config.yaml
num_attention_heads: 4
intermediate_size: 704
norm: "rmsnorm"
rope_fraction: 1.0
qk_norm: true
bias: "none"
init_std_qkv: 0.0263
learning_rate: 0.0012
beta2: 0.99
lr_head: 0.00273
decay_fraction: 0.7
decay_shape: "pow"
max_seq_len: 512
train_tokens: 213300000
MLP neurons of a small language model. Each row is named by its layer, matrix (gate and up: input weights; down: output weights) and neuron, and shows model dimensions 80-143. Each number is 128 + 32 x the weight over its row's rms, rounded and kept within 0 to 255. A neuron's up and down rows have the sign that makes its largest values positive.
After each neuron's rows, "fires on" lists the tokens most often at its 100 highest values on Wikipedia text that the model never trained on.

L3.gate374 [122 104 171 134  72  90 167  92 194 176  71 144 142 159 120 115 120  95 172  99  71 124 171 127 192 133 113  83 110 113  96 150 127 117 118  92 138 198 112 129  93 169 172 120 131  90 121 128 137 127 121 115 137 139 108 127 145 190 148 134  94  86 176 107]
L3.up374 [102 144 150 163  66 105 108 135  98 171 139 136 138 210 112 166  85  50 195 134 148 145 169 130 168 127 104 141 147 144 105  85 145 106 169 108 118 165 113 205 165 172 151 146 178 105 108 125 114 151 116 113 144 140 191 136 132 197 158 168 106  96 143 180]
L3.down374 [127 129 112 114 106  44  92 131 150 163 134 187 109 115 138 175 119 132 127 105 153 141 182 126 201 127 109 178 103 111 135  87 121 149 171 128 129 134 143 165  81 132 151 129 121 101 160 167 113 112 115 167  95 126  81 126  67 124 155 108  93 103 127 144]
fires on: "9", " De", "Le", "2", "H", "Re"

L2.gate463 [175 154 150 101 164 138 127  97 160 109 169 121 129 122 109 134 148 116 117  81  90 206 138 157  56 142  88 135 112 145 148 144  95  91 147  97 135 141 153  36 132  83 120 105 106 138  71 137 118 118 155  99 169 134  95 133 148 105 184 166  72 138 124 122]
L2.up463 [201 158 171 160 144 172 169 168 148  91 139 144 127  84 105 101 142 125  98 109 144 162 139 139  72 149 105 117 164 143  82 162  89  83 121 136 119 124 122 129  93  78 114 121 101 167 143 133 115  70 129  71 110 131 131 158 165 139 144 203  95 116  91 124]
L2.down463 [104 148 122  83 159 118 131 139 135 123 126 109 115 143 201 141 125 121  91 125 185 146 131 137  89 134 172 122 138 174  98 135  91 104 138 159 159 132 105 158 138 139 121 110 118 131 153 143 135 130 126 140 108 125 121 170 149 107  96 157 152 143  78 132]
fires on: " from", " Ho", "On", " Succeed", " head", " along"

L4.gate6 [192 148 131 124 138 123 131 128 105 127  71  96 169 150 164  92  98 152  84 155 100 136 123 105 126 157 148 116 180 112 130 209 127 151  73 132 100 116  66 119 158  59 154 149 136 122 154 157  76 161 125 180 133  63 158  48 109  78  95 178 120 161 137 127]
L4.up6 [138 119 102 118 118 126 112 182 140  94 121 122 110 171  96  87  78  83 189 131 115 123 194 125 174 167 131  93 114 131  78 119 228 137  95 121 135  41  91 138 126 107  96 117 114 145 136 182 175 185 185  96  77 166 133 123 159 119  81 115 120 138 118 157]
L4.down6 [126 131  86 184 118 127 156 136 107 163 114  87 126 144 136 190 156 130 164 149 138 177 129 103  71  91 126 102 123 179 162 112  80 108 114 113 192 198 168  76 111 120 110 126 106 141 157 120 137 167 157 116 145  97 106 160 142 121 185 132 120 100  89 143]
fires on: "1", "3", "o", " so", " Boxing", " very"

L2.gate285 [123 115 120 128 112 119 149 156 102 144 151 144 107 158 117 121 129 137 119 203 114  87 129 139 137 141  84 150  81  77 144 116  91 120 106  86 173 151 162 167  93 156  62 153 105 136  78 146 113 208 113 150 171 135  97 110 134 142 135  97 160 110 146  91]
L2.up285 [ 78 116  39 143 141 148 123  89 138 129 137 103 110 124 147 134 155 194 128 151 134 110 138 147 117 138  41 136 135 126 142 146  97 138  34 133 123 143 133 134  89 139 139 141  98 104 116 144 123 114 142  97 142  69 185 113 104 113 159 124 170  87 172  67]
L2.down285 [ 86 149 164 175 123  15 141 140 177 170 107 123 154  85 137 141 104 171 121 127 128 130 110 111 137 231  97 150 185 134 159 180 156 137 112 142  90 116 165 134 138 114 158 118  95 121 108 162  88  86 155 134  75  91 163 121 142 123 102 127 120 139 140 130]
fires on: "0", "8"

L4.gate483 [169 169 138 140  91 148 197  78 165  90 150 144 104 135 125  84 148 108 115 161  80  83 108 158 122 181 154 131 104 191 112 164 108 143 111 143  69 180 142 120 131 153  90 151 145 174 155 115 111  92 101 101 136 103  99 150  96 165 136 150 104 128 163 156]
L4.up483 [ 86 146  45 119  75 145 157 112 125 100  88 113 182 166 115 126 116  90 138  80  98 136 148 125 195 144 167 131 103 103  90 151 162 151 130 111 109 134 129 110  80 114 103 142  90 118  94  86  94 141 191 106 117 148  98 156 109 106 154 109 116 135 149 166]
L4.down483 [139 178 119 144 128  60 134 156 144 111 135 152 113 155  92 104 172  75 157 125 181 142 156  93 108 185 165 154 154 134  98 166 145  47  89 141  79  99 149 133 119 103 126 150 109 153 164  85  90 145 116  36 111 134 150 149  98 133 117 122 139 111 157 170]
fires on: "1", " •", " not", "est", "2"

L3.gate189 [207 174 114 125  82 137 130 186 162 134 216 141 151 105 135 105  88 124 167 111  89 160  72 145 135 134 142 122  94 113 138 137 180 150  78 128 146 121 184 155 138 140 135 121 159  75 139  89 117 142 123 149 111 192  97 134 131  98  81 154 103  66 156 147]
L3.up189 [172 102 172 158 115  96  91 174  76 140 142 187 156 134 110 140 133 119  66 108  88 138 112 141 147 168 216 113 120 146 111  94 154 136 103  79 148 144 131 229 123 163 131  88 164 106  95 125  96 119 151 122 147 148  40 130 148 135 124 132 115 124 110 151]
L3.down189 [116 180 163 133 130  33  75 128 110 133 135 148  70 159 162 141  95  77 125 148 134  59 169 167  70 123 164  81 150 142 132 147 112  94 167 144 114  75 103 115 153 108 160 124  86 127 116 142 147 106 147  86 150 142 122 156 140  77 151  96 161 152  86 191]
fires on: "\"", "2", "3", "'"

L3.gate651 [153  97 109  82 110 159 124 120 134  97 142 118 137  87 138 139  68 106 152 103 106 106 125 119 150 172 114 167  99  95 186 187 155 122  88 110 171 125 153 141 124 144  99 106 118  58 138 101 102 145 134  94 139 115 172  97 142  96 160 148 171 118 128 143]
L3.up651 [133 112 119  94 135 128 197 119 139  89  78 167 107 198 123 101 131 147 107 124 130 139 117 152 108 107  73 127 102  82 109 172 110 104 127 106 104 106 152 114 129 177 108 154 202  69 120 128 168 148 117 168 149  97 142 149  74 158 125 177 161 188 148  52]
L3.down651 [122 127 135 155  96  85 129 151 177  93 151 144 118  75 150 130 146 113 162  98 118 163 103 138 102 201 150 142 102 184 111 158 147 188 112  68 163 145 122 127 120 107 137 170 126  87 153 128 182 109 105  68 119 101 193 130 159 190 112 102 116  94 112 146]
fires on: "\n", "-", "ma", " arch", "1"

L3.gate587 [164 129 147 142 233 166  94 135  77  96 112  85 121 157 151 151  94  99 132 129 103 106 125 121 162  93 171 168  89  91  96 155  79 122 184 100 144 128  92 101  90 226  96  71 132 121 125 115 115 107  93 180 154 113 121 187 120 131 150 205  93 101 111 165]
L3.up587 [163 149 133 153 162 169  90 132 121 120  65  99  92 174 162 138 136 163 115 139 120 125 174 110 118 147 180 146  82 110 141  82  84 197 133  80 124 111 125 136 117 160 143 125 142 132 117  77  81 133  63 173 186 145 182 152 143 130 184 109 133 100 127 186]
L3.down587 [188 148 111 124 155 142 127  97 124 131  89  58  40 127 138 168 148 117 140  73 176 121 149 135 134 109 187  93 153  63 136 120  95 100 139 163 147 147 124 130 110 132 128 101 139 116 100 147 112 135 140 149 123 144 156 163 156 114 165 111 170 124 125 113]
fires on: " St", " age", " Saint", "St", " University"

L3.gate277 [146 106 159 127  96  87 186 130 129 141 130 113 121  64 137 123 141 119 135 112 125 120 101 143 176 121 125  76 107 146 118 186 143 129 165 162  96 129  65 197 107 182 163 197 120 152 117 160  99 120 180 152  80  97  76 104 116  83 173 146  82 115 169 127]
L3.up277 [113  96 121  88  69 113 176 139 174 147  57 133 122 138 140 117 152 101 140 148  98 101 149  97 172 132 120 100 141  97 146 108 150 107 147 170 139 167 145 148  68 183  98 184 128 141 182 103 146 171 182 131 131 142 101 150 170 126 135 176 105 167 124 116]
L3.down277 [ 83 175 113 124 128 101 136  94 108 107 165 132 186 135 113 154  96 128 117 147 125 115  94 139 120 165 155 119 126 150 101 114 131 154 125 103 118 104 139  89  92 134  89 105 116 131 108 100 151 111 208 115 185 126 104 177 114 119  47 134 113 121 148 170]
fires on: "2", " of", " Type"

L2.gate351 [164  54 110 124 131  93  73 115  95 168 159 149  79 147 118 100 151  73  75 152  88 158 124 104 163 108 110  95 130  92 139 121 139 178 101 116 152  98 111 184  89  96 133 133 171 127 117 162 123 150 122 144 162 123 148 141 143  84 124 148 181 124  72 108]
L2.up351 [126  58 137 148 164  87 110 128 112 140 144 130  74 176 120  99 181  59 109 171  88 130 122 126 142 105 126  74 132  96 135 119 128 196 125 111 135 132 144 102 102 107 130 123 169 128 105 169 119 133  99 138 160 122 159 127 123 102 110 154 155 120  86  90]
L2.down351 [137 118 117 130 138 227 118 131 101 109 156 132  82 130 152 103 153 157 119 162 168 135 113 116 116  86 116 110 136 148 152  86 153 136 130 199 136 128 130 111 122 125 109 111 130 178 102 129 136 142  79 110 153 134 100 190 131 126 134 156 120  93  92  96]
fires on: "T", "M", "D", "B"

L3.gate42 [144 134 174 163  87 101 173 119 148  83 125 111 137 109 127  80 117 162 193 167 156 150 106 128 161 131  70 156 145 176 110  82 172  98 115 143 171  98 127  79  94 175 134 134 127 137 120 119 132 121 213 137 106 138 128 116 111  98 121 146  96 119 135  66]
L3.up42 [132 111 122 154 124 166 125 135 102 134 118 150 112 112 150  82 119 129 122 170 132  85 163 122 139 137 113  62 148  87  96 181  86  97 157 129 123 135 143 230 193 103  79 116  92 109 130 140 132  85 166 132 152 167 137 140 198  36 100 137 143 111 170 137]
L3.down42 [113 134  72 175  93 129 120 108  64 135  82 151 166 116 110 142 146 107 100  96  68 141 180 153 172 156 107 146 124 150  74  64 188  60 173  86 173  66  85  89 165  83  96 116  29 159 102  84 108 140 129 126 174 134  75 143 153  87  69  90 146 167 122  82]
fires on: "%", "4", "3", "2"

L4.gate150 [105 118 126 155 175 136 115  85 117 126 149 147 130 169 142 130 145 131 109  39 108 172 125 151 128 120 135 141  98 176 114  72 139 156  99 100 121  80 130 227 108  61  82  87 152 188  63 134 117 191 223 106 131 148  84 131 136 149 106 104 102 108  96  98]
L4.up150 [115 122 109 195 153 116 182 148 123 180  73 153 153 143 179 161 206 160 165 130 104  83  88 202 137 115 116 137  89 120 140  94 104 185 122 167 152  82 153 128  88  71 131 142 103 109 114 156  55 203  97 151 110  87 119 118 114 124 132 147 159  83  98 119]
L4.down150 [145  83 109 156 150  70 103  74 113 115 154 184 122 101  83 142 126 122  87 137  85 132 146  68  90  88 143 120  80 121 131 109 152 104  82 106  89 135 140 124 104 179 100 144 144 152 127  87 127 126  77  99 143 178 138 102 137 109 114 125 132 115 130 126]
fires on: " ", "-", ":", "'", " ("

L4.gate36 [113 210 181  64 100 124 184  82 117 155 159 146 119 189 109 102 146 124 142 176 108 155 109 108 166 125 162  78 171 120 142 110 163 220  66 106 138 134 150 123 153  97 105 125 103 138 112 144 199 193  92 112 102 137  99 133 101 146 145 126 100 128 133 189]
L4.up36 [118 203 118  88 144 144 155 140 119 218 158 138 124 147 149 100 128  53 102 120 151 127 107  94 163 134 108 157 167 125 120 193 186 118  89  79 133 147 131 163 164  99 140 129 121 118 164 126 130 147 169 134 123 210  87 213 144 187 141 115 120 124 113 123]
L4.down36 [ 90  89 118 107 150 164 120 165 174 113 134 116  86 136 138 138 147 118  83 142 152  49 133 102 190  98 130 157 104 141 140 145 174 156 170 131 138 133 134 153 149 121 141  97 127 109  86 104 128 119 109 121  78 201 142 150 114 127  98  88  79 111 147 110]
fires on: "1", "6", "3", "2", "4", "7"

L3.gate217 [118 185 116 116 117 136 156 105 135 133 181 153 127  88 146 105 133  55 144 115 109 193 115 117 125 129 110 139  79 162 110  75 201  61 146 129 142 133 113 173 171 123 101 124 159  48  96  64  64  98 156 164 127 106  72 188 122 141 112 124 116  96 197 187]
L3.up217 [158 160  87 141 129 142 108  59 161 148 131 123 133 122  99 131 134 103 153 124 100 143 117 160 129 137 162 184 156 119 125  88  79  78 139 138 116 161 125 182 167  97  89 125 159  82 154 107 107 206 150  76  71 157 142 163 114 176 122  59  88 125 131 144]
L3.down217 [115 143 178 151 147  53 124 116 113  73 163 125 174 126 101 110 145 138 168 164  96 115 121  52 197  73 163 116 139 105 157 121 148 139 127 106 101  92 168 172  86 125 151 151 156 128 118 121 204  96 171 112 171 117  77  84 145 131 139 144  97  95 157 205]
fires on: "9", "2", "\"", " One", "8"

L2.gate597 [198 163 142 104  92 160 195  79 166 110 164 103 155 113 140 119 166 109 109 153 112 175 147 115  79  92 135 158 118 143 170 127 133 112 120 129 113  91 142 131 104  41 149 134  87 133 153 184  88 107 154 158 160 118 136 175 113 123 179  84  96  87 185 187]
L2.up597 [198 145 135 121 108 156 171  90 142 110 104  97 110  89 136 102 177  84  63 157 101 211 128 106 110  97 146 120 131 134 110 119 118 101  76 140  82 113 144 126 121  95 150 115  88 125 149 185  76 126 177 182 164 142 188 173 128 130 182  38 100  75 169 202]
L2.down597 [ 98 104 146 143 134 127 106 137 106 128 123 126 105 112 190 105 183 112 103  80 206 135  99 125  73 132 120 106 104 168 140 118 150 103 134 134 141 106 120  54 152 165 113 141 134 198 119 146 122  90 154 134 116 144 137 141 106 112 128  92 128 123  70 151]
fires on: "In", "On"

L2.gate531 [ 61 149 175 152 164 138 110 135  87 152  88 149 117 116 123 176 155 169 129 149  89 108 162  93 175 122  47 141 122 102 148 149  96 117 123  96 117 128 110 159 148 129  99  98  64 105 140 162 135 148 128 107 132 128 107 145 157 165 113  83 110 142  87 144]
L2.up531 [137 161 119 111 110 120 108 170 153 154  74 165 138 101  91  47 135 129 113  70  70 118  72 149 150 167 131 154 111 205 115 187 179 102 166 130 145 150 155 177 137 120  71 118 143 101  67 147 130 137 130 119 157 130 132 169 146 150 120 115 115 127 219 162]
L2.down531 [133 126 167  98 138 110 168 104 128  43 132 158 110 126 116 122 119 106 113 115 162  96 144 141 124 172  75 131 110 100 169 148 186 100 157 167 128 146 182 163 128 111 112 110 174  92 148 136 148 135  85 121 117  75  95 113 153 155 140 193 106 151 144 149]
fires on: "8", "7", "6", "0", "1", "2"

L2.gate36 [ 88 156 132 116 120 152 143 152 109 142 124 124  98 151  76 155 195 196 116 145 133 100  77 129 144 170 111 175 164 137 123 178 111  74 119 131 128 129 102 185 118 105 147 164 176  66 137 190 123 111 149 191 142 138 106 162 176 153  89 158 145 145 148 125]
L2.up36 [109 192 105 121 130 113 124 134 114 173  77 132 126 162 115 139  62  97 144 169  98  88 105  98 159 154  77 144 186 115  91 166  95 145 149 117 125 192  32 173  93 160  61 123 115 118 101 179 125 105 135  99 167 105 109 176 165 129 126 114 100 160 157  98]
L2.down36 [ 61 133 131 199 148  79 107 125 138 125 130 107  88 101 134  96 130 153 119  92 150 144 122 115 172 142  88 152 150 130 140 166 142 145 151 142 164 153 156 143  60 119  62  73 120 118 123 160 117 147  90 146  81  99 133 121 120  97  94  82 130 171 168 125]
fires on: "0", "7", "9"

L4.gate307 [ 94 132 165 120 130  95 165  88 103 115 175 130 152 114 131 134 175  88 153  74  46 146 168 144 147 121 177 154 132 107 149 123 195 107 106  88 148 137 121 161 115 138 202  98 170 119 138 141  84 103 112 104  73 133 112  75 147 110 165 143 160 126 217 108]
L4.up307 [ 87 106 100 187 134  86 153 139 125 128 148 130 151 159 123 102 144  75  58 137 105 119 183 147 108 160 169 107 150 131  73 160 134 107 144 149 158 159  69 205 126 141 170  92 141 124  99  62 150 144 116  51 156 118 101 124  79 155 127  95 169 125 120 125]
L4.down307 [158  70 118 167 117 165 109 157 169 149 126 163 160 119 113 160  78  92  72 132 158 149 160 167 140 114 133 145 125 115 138  98 130 200 160 134  89 153 173 137  97 158 169 187  96  97 126 103 115 111 101 125 158 102 128 141 150 132 150 197 175 165  78 132]
fires on: "8", "2", "9", "0", "1", " \""

L4.gate445 [137 124 147  95 169 148 134 146 104 108 153  90 121 193 163 107 169 137 119 137 142 139 139 132 134 102 110  98 115 152 154 160 150 151 126  87 135 164 135 140  90 168 128 130 144 164 156 145 160 191 139 201 114  97 154 100 140  95 105 146 129 113 104 127]
L4.up445 [ 65 143 113 201 129 105 144 158 133 158 132 140  87 128 133 118  92 152 165 122 119 114 137 121 116 109 116 131 124 163 140 156 146 157  72  99 163 162 168 101 132 190 116 104 137 107 118 167 149 126 130  72 109 105 186  83  75 140 126  20 146 107 112  72]
L4.down445 [116 160 133  73 138  99 139 164 170 149 115 170 152 106 111 144  82 120 111 140 146 126 125  87 149 238 132 170 118 135 131 130 160 164 107  92 140  65 161 107 120  98 113  84 137 185 108 136  86 118 163 122  61 110 132 107 155 116  65 153 183  76 116 166]
fires on: "0", " on"

L4.gate392 [ 79 111 131 161  82  86  90  72 138 117 152 142 151 145  97 115 107 113 116 104  98 177  67 137 117  65 164 114 137 140  96  58 110 208 112 109  94 137 159 134  86  81 170  66 154 119 122  97 120 124 123 156 161  94 111 175 120 120 113 147  90 141 119 173]
L4.up392 [ 95 165 127 125 103 155 183 175 124 109 160 149 140 153  94 117 139  98 130 140 128 131 104 119 104  86 100 191 153 115 147 145 212 132  78 115 184 144 180 158 141 119 160 130 133 131 146  86 147 148 119 152 105 192  94 107 100 129 152 105 130 141 135 181]
L4.down392 [125  83  97 140 102 186 155 189 166 124 103 165  98 158 192 158 120 167  78 145 171 123 119 127 105 149 125 196 112 140 129 127  84  83  82 109  80 117 109 121 165  87 128 108 106 154 173 153 102 118  96 121 153  97 120 129 118 136 119 145  80 187  78 106]
fires on: "2", ".", "X", ":", "PC", "4"

L2.gate117 [134 122 153  86 127 132 144 132 167 113 114 193 161 149 135 131 155 121 112 122 107 183 105 109 179 144 133 126 120  81 164 175 130 118 142 158 124 122 147 132 119 119 125 119 147  81 132 127 163  40 173 130  82 121  58 148 130 140 114  87  80  92 101 160]
L2.up117 [159 121 124 134 156 131 161 110 134 170 131 119 117 130 168 193 139 163 138 117 126 192 109 129 109  76 153  39 138  87 147 134 137  54 186 112  94 112 126  12 106 190 156 130 132 114 171 144 133 145 103 135 104  94 141 149 115 166 168 110 139 149 122  61]
L2.down117 [149 105 147 146 123 182 160  95 123 173  95  77 132  56 103 125  67  74  89 175 122 132 111 136 137 155 220  92 142  81 144 151 143  66 108 136 144 124  75 138 127 141 145 102  99 159 162 128 106 109 134 117 165 106 168 135 144  71  82 153 144 145 141 142]
fires on: ")", " W", "0", " L", " and", "})"

L2.gate430 [170 141 112 128 143 113 120 117  71 127 129 107 107 131  99 116  84 173 188 151 131 116 118  69 186 141  79  92 167 145 109 156  56 111  48  71 169 117  35 171 122 127 122 122  80 133 117  96 136  83 129 145 131 133 190  65 170 108 197 153  73  98 168 159]
L2.up430 [129 121 114 138  76 162 131 130 141 148 115 132 117 102 129 127 116 107 124  81 157 158 137 122  71 146 155 152 131  59 147 132 189 173 106  89 125 118 168 158 152 174 170 131 151  97 127  97 124 162 117 144 176 148 109 110 137  97 164 166 103 124  84 152]
L2.down430 [166  97 118  72 184 177 176  94  93  79 134 158  99 121 156 169 158 117 166  94 184 113 125  76 142 158 101 126 195 159  84 109 158 166 121 155 167 106 133 131  98 153 132  68 108 110 130  97 155 107 127 110 134  67 121 153  99 122  81 157 105 131 124 137]
fires on: " St", "S", " Saint", " Sch", " Dun"

L2.gate466 [147 198 129 124  85 158  72 122 129 169  98 159 139 137 127  98 163  81  94 167 129 124 125 111 113 118 117  65 123 163  88 138 138 100 158 112  96 130  57 153 106 172 134 153  78 116 119 143 106 109 144 180 143 154 215 102 193 116 143 123 101 102 139 143]
L2.up466 [134 172 141 148 114 151 115 131 134 150 115 151 125 161 138  61 103 113  60 118 116 174 113 136  93 165 145 133 100 165 158 141 163 123 119 133  82 124  95  84 121 143 134 152 154 124 177 148 132  80 132 155 132 143 198 113 138 121 175 135 127 142 177 131]
L2.down466 [113 113 123 178  98  79 154 134 110 159 182 152 163 117 167 142 144 153 130 162 187 184 142  66 122 152 118 144 120 132 123 165 152 100 160 136 108 123 113 119 149 146  96 170 106 108 134 151 120  81 137 148 115 154 115 165 146  76 125  97 145 155 154 161]
fires on: "In", " United", " late", " Al", " mid", "ran"

L4.gate614 [139 117 155 100  94 121 126 120 176 111 128 158 159 193 104 142  86  82 154 168 104 149 142 140 148  93 105 175 179 133 143 103 135 131 159 122 131 172 118  98 131 115 159  81 167  87  81 166 152 190 212 167 122 151 163  94 114 134 105 151 102 175 147 176]
L4.up614 [132 109 115  41  96 110 109 136 220 141 142 161 126 177 119 170 140 130  96  60 111 139 148 196  94 183 149 112 120  88 136 169  86  75 160 152 120 165 165 106 126 117 134 163 111 162 123 152 205 127 134 136 128 103 145  89 164 141 155 185  85  66 153 142]
L4.down614 [120 134 130  62 102 149 150  90 214 114  95 113 131 113 164 127  89 115 119 169 161 154 161 135 132 160 137 125 169 108 133 202  95  82 128  99 141 146 124 136 147 134 130 154 104 111 133 180 147 143  96 133 121  94 112 148  96 134 141 144 114 116 112 122]
fires on: " his", "s", " My", " my"

L4.gate615 [186 150 145 168 122 127 125 154 101 115 127 186 124 144 153 122 222 139 116 137 108 105 124 160 106 108 136  78  99 115 148 112 139 154  99 108 125  30 172 165 143 132 118 127 109 163 124 128  77  36 145 155  82 135 158 147  95  97 107 150 148  59 126 144]
L4.up615 [136 114 113  61 171 155 101 122 128  72  92 182 144 122 120 168 132 126 108 144 129 151 177 107 130 106 156 162 109 109  99  58 129 158 113 131 138 119 111  99 181 158  98 137 137 135 142 137 132 130 168 148  44 135 142 132 130 128 169  85 111 121 184 110]
L4.down615 [148  62 108  99 120 153 145 154 125 142 150 145  94 104 172 118 187 117 163 111 112 118 119  84 111  79 150 154 107 108 141 135 125 176 106 146  90 100 144 109 128 165 112 130  98 176  77 139  85  86 153 180  92 148  91 151 124 138  80  72 125  84 135 140]
fires on: "In", " In", " Under", "Dur", "On"

L2.gate212 [151 143 125 185 102 136  84 102 121 153 135 186 143 163 125 100  83  81 168 180 154 135 124 191 130 148 141 142 149  42 116 118 109 104 109 123 112 163 196 201 110 129 155 156 101 156 122 156 183 175 137 123 129 126  96 160 151  96 103 170 108 122 114 169]
L2.up212 [145 125 100 111 126  87 127  94 181 133 187  90 118 147 105 102 164 139  89 176 119 118 109 104  92 155 144 168 144 141 109 102 116  88  98 197 177 147 148 149  75 156  90 138 111 150 125 114 184 127 133 117  58 130  94 168 146 155 152  92  99 232 132 117]
L2.down212 [119 128  97 169 169  95 122 150 131 128 131 121 182 235 139 133  28 168  80  93 121 124 140 131 128 170  89 168 123 109 149 141 159 178 147 136 147 138  83  80 125  33 120 164  93 167  61 137 124 114 167 127 148 150 146 117 157 111  65 192 146 118 173 146]
fires on: "2", " Total", " (", " who"

L3.gate293 [ 79 140 147 101  87 107 151 150  87 163 164 199 172  42 103 150 135 110 153 103 100 160 121 121 110 178 149 146  67 184 158 100 110 141 124  78 184 112 116 144 107 141 138 109 112 136 106  87 108 147 220 145 164 127 169 147 157 145  71 150 133 108 184 114]
L3.up293 [208 143 105 140 157 162 178 176 220 149  99 101 128 141 125 140 132 188  75 140 126 178  91 136  97 198 150 206 155 160 130 123  52 123  67 157 183 146 147 181 113 154  82 116 124 103 169  77 130 118 102 120 150 150 120 121 150 113 138 173 196 117 107 135]
L3.down293 [ 82 107 114 191 144 169 139  89 104  88 132  99 154 146 154 104 131 110 107 117 148 117 116 138 143 148 112  88 179 107  80 143 174  87 161  85 149 101 134 152 137 125 100 181 129 123 165 154 146 107  58 125 100 171 118 130 115  91 189 126 121 109 130  85]
fires on: "1", "\"", "2", " also", " (", " to"

L3.gate511 [153 171 140 102  87  94  95 149  98 171 153 150  97 150 119 125 112 105 104 150 167 129 106 174 146 119 117 107 145 182 138 147 109 130 129  63 143  66 127 156 152 138 137 113 159  88 113 161  50 147 121 100 120 144 129 154 109 149 134 215 160 128 140  81]
L3.up511 [125 103 130 146 160 138 122 142 104 103 156  81 116 136 127 137  67 152 142  53 159 120  79 154 170 127  94 154 144 155  90 135 112 197 169 129 123 127 101 168 120 119  86 106 123 144 132 155 133 127 124 133  87 185 125 139 162 138  77 136 143  71  92 105]
L3.down511 [151 140 110  85 167 219 191 164 129 149 159 137  90  89 105 130 116 120 114 109 147 123 138  68 147  75 154 125 120 170 137 117 110 132 152 148  97 122 140 146 160  92 117 135 130 137 102 135 123 103  80 109 137 128 111 125  87 110 113 170 120  56 104  88]
fires on: "S", "B", "M", "H", "W", "V"

L4.gate358 [102 102 137 179 236 146 107 108 102 114 136 117 138 131 103 130 142  74 176 134 117 108 112 123 144 160  75 112  94 141 131 124 134 156  91 133 133  91 130 161 143 103 146 113 134 168 103 179 111 144 126  64 118 113 115 106 125 162  69 163 159 125 113  87]
L4.up358 [172 101 111 122 143 152 106 134 115 122 131 106 157  90 156  70 154 211 139 155 109 131 113 102 116  96 133 120 177 154 156 189 194 151  89 121 128 121 141 192 157 148 115 107  66 144 122 121  95 176 151 111 115 126 119 115 138 139 172 140 126  73 184 135]
L4.down358 [121 153  90 140 113  70 119 109 116 163 178 148 157 103 143 102 119 145 150 122 109 125 117  90 171  45 121 119  93 125 140 127 166 170 123  73  70 147 139 137 143 118  92 123 148 112 123 124  77 136 166 114 147 157  89 133 193  95 179 162 142  81 117 122]
fires on: " ", " time", "Career", " career", " life", " ("

L4.gate263 [180 138 203  88 146 150 143 137 124 112 155 130 115  98 125  64  81 113 151 105  78 151 152 184 101 140 125  83 122 124 151 147  74 125 102 122 125 172 150 159 152 170 122 146 147 141 177 110 157 135 148 108 128 148 112 108  68  82 159 126  72  80  84 104]
L4.up263 [159 130 157 118 146 129 152  36 116 151 165 114  62 115 112 137 145 101 134 125 139 100 163 141 118 103 137 117  68 173 137 117  84 119 162 101 126 110 125 165 160 146  99 171 111 108 184 155 126  96 168  87 125 145 183  79 103 160 148 108  90  91 161 152]
L4.down263 [112  94 167 142 187  98 166 146 163  82 156 127 129 111 134 120 133  72 161 122  96 144 102  84 165 103 130 106 133 142 140 213 125 200 133 134 100 140 144 122 104 153 139 140 147 114 101 141 170 122 138  99 130 187 132 108 123  94 157 148 119 137 116 179]
fires on: "8", "3", "2", "9", "7", " is"

L4.gate553 [109 175 121 117 156 137 138 112 122 167 128 115 124 108 114 121 123 152 113 143 106  61 127 139 139 149 105 112 127 118 183 156 126 145 129 109  95 155  89 127 131 128 162 107 120 132  42  99 156 143 170 180 176 132 145 119 103  67  65 120 135 130 178  85]
L4.up553 [131 193 107 107 117 105 100 212 144 164 172 114 124 155 120  90 150  76 142 172 118 109 166 126 141 142 172 103 117 106 167 140 158 144  74 196 203  99 182 103 143 139 149 141 133 171 139 174 116 176 158  82 108 105 152 168 139  57 164  82  64  99 105 132]
L4.down553 [142 116 101 147 140 176  78 137 129 129 108 103 155 172 137 111 154 158 114 142 192 162 144 106 125  50 112 179 153 108 117  87  95  46  92 147  82  63 152 161 171 127  35 120 106 135 111 107 117 121 145 100 164 167 108 137 162 108 149 109 128 192 113  85]
fires on: " and", "4", "6", "1", "3", "5"

L3.gate461 [134 120 182 141 190 161  99 120 171 110 123 140 140 119 123 111 136 168 166  84 131  96 101 165 137 147  77 134 125 156 148 131  95 179 221 153 117 163 146 118 148 146  96 155 144  94 177 130 150 107 124 110 138 127 129 151  72 140  82 128 154 119 167  62]
L3.up461 [ 82 117  96 116 165 142  27  94 134  88 103 135  94  75 109 140  98 116 164 106 141  72 154 118 121 136 134 118 130  83 134 162 117 169 116 124 125 112 100 126 131 128 102  73 129 108  73 148 141 126 130 147 123 100 131 146 112 102 128 119 144 132 132  47]
L3.down461 [102 172 124 199 108 227 105 193 194 141 115 157 122 105  84  90 136 156 124 112 126 146 156  97 105 136 128 135 159 139 132 151  74 128 130 171 113 130 157 139 114 175 106 112 108 139 156  81 121 125 112 159 129 119 144 160 135  99 152 146 140 145 134 114]
fires on: "gg", "og", " of", "SC", "int", "CP"